Weights of a small GPT-style language model, trained from scratch on English Wikipedia: 1215M tokens.
MLP neurons of a small language model. Each row is named by its layer, matrix (up: input weights) and neuron, and shows model dimensions 608-703. Each number is 200 + 30 x the weight over its row's rms, rounded and kept within 0 to 999.
Before each neuron's rows, "fires on" lists the tokens most often at its 100 highest values on Wikipedia text that the model never trained on; "fires after" lists the tokens most often just before its 100 highest values on Wikipedia text that the model never trained on.

fires on: "2"
fires after: " ", " (", "\n"
L13.up2195,159,230,154,189,163,148,163,195,235,182,232,240,202,213,172,204,230,159,164,206,222,187,210,187,170,176,242,154,197,202,186,182,173,170,191,221,209,245,149,204,233,133,191,189,175,260,173,179,149,196,172,158,194,191,189,199,210,173,182,204,202,190,212,232,186,194,191,230,225,173,196,192,203,200,188,175,171,175,263,204,171,196,131,219,182,153,200,156,223,253,156,222,212,198,221,159

fires on: "\n", "=="
fires after: ".", ".\""
L13.up2901,200,164,235,200,164,179,204,213,188,225,169,196,217,221,224,204,220,188,236,179,179,208,171,199,242,213,167,273,225,172,223,224,168,233,208,203,211,209,211,197,144,161,176,197,219,141,243,175,265,224,225,149,200,167,222,232,203,235,212,202,222,252,230,187,196,172,136,238,226,267,208,212,200,156,236,145,220,230,221,219,201,181,219,230,173,190,124,195,179,209,176,169,168,181,191,215

fires on: " ", "."
fires after: ",", "born", " in", " c", " the", " July"
L13.up2680,241,158,201,244,179,237,231,192,236,198,131,250,201,225,169,236,204,224,178,213,213,247,204,225,207,183,182,175,274,192,211,229,141,242,223,135,241,236,211,208,151,194,196,218,210,186,253,184,189,221,204,158,224,195,181,188,197,195,208,128,193,150,170,142,198,166,142,201,206,203,202,197,146,195,148,195,182,205,215,115,191,196,150,158,194,224,215,203,199,179,196,171,201,200,199,198

fires on: "2", "7", "9", "3", "1", "0"
fires after: "0", "9", " ", "1", "–", "2"
L13.up2299,211,190,176,200,227,200,231,202,192,196,239,162,198,184,206,147,215,169,200,209,183,256,171,168,269,231,210,208,143,166,242,195,163,195,182,215,229,215,150,219,255,258,209,220,196,247,196,224,234,232,159,191,178,238,194,203,176,204,202,202,219,264,201,186,216,223,200,94,181,295,237,267,175,187,150,235,191,196,193,171,202,230,213,167,202,182,205,252,175,197,205,199,184,186,239,178

fires on: "\n"
fires after: ".", ".\"", " |", ")."
L13.up1822,168,246,196,194,223,213,207,201,207,260,235,210,233,262,191,230,195,195,201,195,209,249,225,201,224,207,264,208,134,187,234,225,157,227,229,181,251,181,181,182,187,222,150,214,250,215,214,167,209,145,193,265,219,219,174,186,192,213,142,193,188,250,135,163,249,265,226,155,173,240,219,164,201,160,165,180,211,164,208,285,199,242,192,188,235,201,206,193,230,199,222,198,242,139,189,195

fires on: " ", "–", "-"
fires after: " |", ";", "2", "3"
L13.up1749,227,173,213,245,158,226,232,213,148,201,181,190,201,189,194,172,174,190,205,185,174,235,176,242,172,236,229,166,242,218,209,166,169,99,274,202,230,166,176,186,205,249,156,206,156,274,200,203,240,201,211,245,240,221,227,209,206,209,195,163,194,239,234,218,282,255,167,173,226,228,166,140,196,144,211,179,195,214,200,198,178,196,233,169,204,245,195,199,263,189,184,179,183,176,140,180

fires on: " ", "."
fires after: " |", ";", "1", "0"
L13.up501,194,150,213,255,200,206,163,221,188,155,237,198,169,177,250,185,227,202,157,254,213,209,192,238,158,200,166,223,207,235,205,181,191,192,198,199,235,203,165,188,192,167,225,163,187,185,221,185,142,233,206,190,225,184,234,198,203,181,176,180,250,255,158,178,167,261,204,166,229,158,154,232,243,205,161,189,249,206,163,197,150,184,149,185,221,191,162,225,218,241,178,235,198,193,181,227

fires on: " ", "1", "%", "."
fires after: " |", ".", "0"
L13.up536,211,196,223,184,173,220,234,168,206,150,175,229,209,203,220,218,222,254,238,211,216,190,232,223,226,208,152,204,214,211,245,227,231,186,167,213,183,220,163,193,242,189,280,212,202,278,185,157,173,194,219,199,194,207,186,229,182,181,219,211,205,246,190,224,171,247,234,193,228,194,145,211,229,205,225,186,184,215,216,201,244,205,231,211,214,169,165,207,187,179,167,186,211,183,208,235

fires on: "9", " ", "0", "\n"
fires after: "1", " |", "2"
L13.up2590,225,169,223,226,194,194,191,195,230,195,182,185,188,158,193,152,253,210,210,176,210,205,167,239,228,262,195,209,207,213,153,211,253,212,185,199,195,136,238,178,188,214,214,164,148,190,242,208,194,184,232,209,210,190,192,197,194,227,268,217,162,153,150,202,147,258,194,181,248,221,215,240,185,213,201,180,219,149,213,160,182,214,186,172,213,244,220,230,193,287,161,218,135,182,201,178

fires on: " ", ":", "°", "\n", "C", "′"
fires after: " |", "3", "4", "6", "0", "5"
L13.up2237,253,189,147,216,273,199,241,195,219,176,227,196,225,196,245,192,260,196,219,224,237,178,132,174,195,180,224,242,212,210,214,221,239,158,237,210,176,164,159,209,232,251,169,217,248,188,185,194,244,189,223,184,224,172,234,207,243,206,202,202,239,180,215,203,196,210,189,190,221,234,176,230,204,230,188,177,260,156,266,232,193,190,153,143,170,249,189,238,219,181,203,202,177,183,233,226

fires on: "\n", " \"", " (\""
fires after: " |"
L13.up2709,187,192,200,226,231,196,195,208,126,187,190,190,176,228,150,168,227,201,226,183,218,184,189,193,212,164,203,228,231,210,211,189,251,221,206,239,240,199,166,202,206,256,183,170,231,227,171,167,208,237,178,227,205,207,188,239,177,236,195,228,186,168,220,181,249,182,212,163,190,155,215,164,226,197,233,207,216,185,225,205,189,219,215,170,213,201,202,184,197,223,209,204,180,198,239,218

fires on: "\n", ":", "|---|---|---|---|"
fires after: " |", "\n", ":", "|---|---|---|---", " include"
L13.up2243,205,196,230,233,178,236,210,205,194,184,184,192,208,237,184,208,175,180,190,156,198,235,223,202,188,205,151,143,241,224,195,205,260,217,203,196,196,212,178,240,216,206,207,168,294,202,190,199,195,285,267,185,167,193,148,243,201,193,195,193,149,164,170,190,195,162,243,178,194,133,267,236,155,233,231,177,202,258,184,199,217,185,197,149,126,207,172,183,208,278,274,251,200,218,176,208

fires on: "\n", " \""
fires after: "\n", ".", ")", "|", " |"
L13.up1807,191,161,221,156,201,176,182,207,183,158,170,163,188,185,173,176,226,191,199,200,198,178,172,115,255,170,187,281,203,254,188,237,223,247,196,164,209,165,188,135,214,241,226,180,172,217,224,219,199,148,156,191,197,191,173,179,171,207,215,204,215,232,218,246,155,195,181,153,217,184,233,166,160,239,204,198,180,167,201,210,189,221,197,233,140,202,162,206,243,225,203,193,126,223,203,179

fires on: "2", "0", "."
fires after: " ", " (", "1", ":", "4"
L13.up357,197,257,194,213,162,200,123,208,205,223,238,240,201,212,203,142,160,178,239,194,194,219,250,182,239,205,202,190,205,150,228,208,215,195,159,224,211,155,249,182,182,168,190,139,203,205,245,251,280,186,164,216,216,206,214,143,224,215,221,203,173,211,184,121,160,195,155,185,174,204,173,249,244,195,204,234,217,140,207,208,182,241,215,258,234,141,178,172,136,244,175,231,246,256,217,202

fires on: "\n"
fires after: ".", ".\""
L13.up1850,220,227,186,198,123,155,207,196,163,183,185,248,242,228,214,254,202,191,178,203,203,194,200,204,180,127,187,203,191,235,257,210,145,242,162,201,169,184,221,199,170,159,228,205,219,235,216,167,205,225,175,238,215,166,211,238,183,221,175,184,233,215,214,144,198,209,192,148,229,202,219,264,181,199,203,179,219,188,207,228,211,247,236,246,177,263,143,197,227,183,147,188,234,213,174,240

fires on: " ", ":", "°"
fires after: " |", ";", "4", "0", "3"
L13.up1379,253,180,191,192,233,199,211,261,206,179,222,218,206,212,226,200,203,230,228,204,234,217,132,251,158,178,197,172,205,269,156,170,178,228,173,217,234,233,148,171,159,185,258,206,171,202,154,244,195,184,173,177,183,208,195,264,216,186,153,197,230,229,209,200,170,221,199,203,230,200,152,150,200,189,263,193,224,237,228,285,195,192,228,182,248,216,214,172,223,139,146,161,269,205,209,201

fires on: " ", "2", "1"
fires after: " |", " ", ";", " on"
L13.up1510,258,230,174,170,203,322,195,213,148,213,223,205,201,180,171,182,238,179,208,179,185,202,180,208,177,213,230,188,159,156,184,200,192,205,256,200,237,237,115,154,196,232,170,178,195,241,230,183,166,207,223,264,213,230,176,215,259,174,274,252,220,174,163,223,222,206,219,160,152,179,203,154,171,201,234,147,169,182,214,206,203,184,211,185,220,275,209,242,197,199,220,236,205,237,208,232

fires on: "\n"
fires after: ".", ".\""
L13.up1242,242,224,178,220,182,254,190,160,188,153,211,185,182,156,190,214,173,228,205,190,195,236,261,173,161,246,198,218,170,187,230,251,170,221,175,181,185,198,174,251,210,199,214,173,225,190,194,186,195,166,161,192,190,187,218,257,199,261,259,211,192,173,161,272,256,190,210,165,182,274,174,195,206,177,162,181,230,162,187,205,160,196,197,203,242,199,189,186,189,175,233,190,226,183,202,180

fires on: "\n", " "
fires after: "\n", "0", ",", " |"
L13.up1318,180,162,207,201,227,172,233,179,213,168,204,179,163,208,275,231,202,246,192,216,193,250,181,170,223,205,168,174,227,206,208,191,209,194,214,138,145,210,175,208,141,122,232,242,158,182,234,192,228,244,234,196,191,216,219,211,161,184,197,198,215,188,196,226,213,192,212,181,192,192,173,160,191,189,137,207,164,172,177,185,253,169,218,163,173,198,183,209,184,195,191,189,198,209,223,240

fires on: "2", ":"
fires after: " ", " (", "–"
L13.up568,205,186,203,159,164,186,183,159,224,238,192,202,144,213,172,179,189,222,207,181,206,192,176,237,202,138,159,199,194,170,218,218,172,176,194,215,283,195,184,162,177,191,225,170,199,144,186,198,198,192,222,221,190,236,176,178,226,174,178,203,254,218,182,207,186,243,191,155,146,266,186,248,177,220,239,146,187,191,205,196,178,219,181,201,151,210,199,204,245,204,213,195,235,192,194,188

fires on: "1"
fires after: " ", " ("
L13.up60,165,217,231,229,144,174,202,201,205,199,176,212,180,169,256,204,190,207,210,178,197,194,204,161,174,189,193,183,202,177,236,164,176,235,211,239,191,196,229,150,219,218,164,200,226,187,220,174,198,181,211,147,168,148,212,245,171,260,178,266,200,210,203,186,243,188,238,190,198,179,185,246,138,184,221,186,251,189,261,200,209,159,190,199,241,211,260,174,223,157,220,180,149,205,205,224

fires on: "\n"
fires after: ".", ".\"", ")."
L13.up515,223,201,191,207,146,182,221,177,182,184,183,178,188,259,195,193,154,223,175,195,193,219,177,203,193,175,268,174,212,173,207,192,192,201,189,222,194,226,185,211,188,156,58,208,174,202,229,182,236,205,207,147,218,231,224,174,211,258,208,164,185,234,214,236,182,160,212,242,213,206,153,209,187,185,141,248,197,206,253,210,167,222,193,188,133,194,153,159,250,202,205,194,186,151,212,161

fires on: "\n"
fires after: ".", ".\""
L13.up1455,253,247,207,188,157,212,232,229,162,167,182,201,160,203,220,237,221,237,165,222,160,210,194,198,184,211,252,214,210,163,217,201,207,240,144,208,224,254,179,228,137,197,165,246,143,186,228,210,197,176,220,203,231,174,184,200,212,195,175,211,189,220,157,227,201,175,237,267,177,219,210,181,237,229,185,225,224,221,195,255,228,223,192,229,201,250,253,150,225,233,212,259,178,190,264,123

fires on: "\n", "=="
fires after: ".", ".\""
L13.up1308,169,156,202,163,227,201,252,186,169,149,195,180,259,216,203,172,163,145,195,227,198,204,214,217,232,210,171,248,209,220,235,203,245,155,191,195,184,192,215,195,195,185,225,165,148,216,199,176,234,241,167,221,165,155,201,236,167,232,186,214,216,243,202,182,219,228,204,162,207,222,196,201,163,202,183,197,221,170,207,210,183,207,229,206,209,181,164,217,156,272,186,179,233,224,243,202

fires on: "\n"
fires after: ".", ".\""
L13.up1957,199,164,203,175,211,167,259,150,174,230,214,197,285,179,267,194,232,191,207,216,198,197,184,164,200,202,252,160,161,285,228,258,216,215,235,201,185,188,214,219,196,216,136,218,170,246,192,152,193,164,156,188,185,162,156,220,224,171,215,150,187,205,205,192,204,185,221,237,212,187,190,232,250,216,156,186,196,237,202,224,183,211,225,207,199,164,190,175,213,197,202,193,205,173,164,175

fires on: "\n", "=="
fires after: ".", ".\""
L13.up751,240,209,199,203,203,148,202,173,188,235,188,228,238,192,241,246,134,194,187,200,177,160,179,170,237,208,291,221,203,202,191,220,221,197,196,146,205,176,170,172,230,277,171,201,218,225,195,189,203,263,207,192,196,209,247,231,152,190,149,217,222,229,201,151,241,231,194,192,230,291,171,208,235,218,147,156,193,243,197,168,184,204,216,196,261,169,181,214,172,196,204,185,163,145,160,180

fires on: "\n"
fires after: ".", ".\"", ")."
L13.up1240,221,232,206,142,169,216,204,191,205,212,229,215,188,220,225,234,242,205,151,216,243,218,211,213,210,174,185,252,221,184,255,209,202,170,238,180,205,164,208,185,148,200,184,207,218,208,233,169,234,184,119,213,190,182,165,229,207,201,153,171,184,208,257,244,187,195,205,220,176,296,178,228,184,188,113,235,179,250,217,180,216,211,163,202,216,188,147,217,180,202,217,131,236,167,217,209

fires on: "\n", "=="
fires after: ".", ".\""
L13.up2961,193,194,179,211,132,191,186,195,186,196,163,187,228,226,226,214,206,233,198,230,191,187,159,183,221,210,247,245,241,231,156,221,194,226,198,237,207,183,167,226,192,214,191,216,152,201,228,211,209,199,162,188,200,161,262,199,173,178,185,175,199,208,250,212,239,225,194,196,207,191,190,281,195,208,227,187,234,204,241,187,242,178,186,162,215,136,179,186,149,172,233,174,168,202,173,207

fires on: " |", ";", " of"
fires after: "0", "1", "2", " ", "4", " total"
L13.up1509,205,157,227,185,198,178,193,146,158,171,216,252,164,225,225,210,181,219,227,257,190,235,247,173,187,211,195,114,199,179,204,226,197,220,216,202,175,228,163,176,221,210,182,124,242,179,177,209,190,209,159,283,183,228,203,166,198,223,168,196,211,237,176,282,189,179,268,169,199,258,181,165,242,160,164,182,195,191,217,179,139,187,171,182,265,201,267,203,221,150,197,197,194,240,180,152

fires on: "1", "2"
fires after: " "
L13.up1985,178,197,181,221,181,217,186,194,177,229,252,158,202,112,197,224,182,259,193,211,205,198,214,203,192,146,201,196,223,185,161,212,180,205,206,232,206,230,212,225,223,253,171,172,185,224,194,218,169,185,204,197,155,190,167,271,206,205,213,210,202,240,230,210,223,214,222,220,186,240,224,177,167,195,201,186,218,153,222,177,200,203,270,195,221,190,130,255,234,227,215,219,230,230,209,214

fires on: "0", " ", "–"
fires after: "2", " |", "1", ";"
L13.up456,242,238,211,161,204,233,223,217,214,215,212,196,187,225,226,193,258,215,243,198,133,272,136,192,206,160,229,229,187,213,157,215,194,204,227,200,182,213,177,181,180,155,217,196,194,231,219,218,163,213,196,208,204,171,205,231,206,220,169,236,211,209,218,247,194,215,235,193,225,241,207,180,221,222,136,172,245,180,233,163,203,160,133,204,203,184,170,191,223,257,177,182,200,259,201,127

fires on: "2"
fires after: " ", " (", "\n"
L13.up2491,219,249,194,216,179,196,145,200,261,250,245,254,183,238,208,221,229,208,207,189,213,169,169,228,184,166,212,177,214,208,193,136,164,237,181,192,198,249,193,210,178,201,182,199,165,189,210,156,209,258,211,166,216,228,228,153,209,167,244,190,194,238,189,137,205,224,204,162,152,228,163,197,194,255,174,211,249,153,194,236,173,184,194,190,223,168,246,185,188,231,209,207,216,196,197,200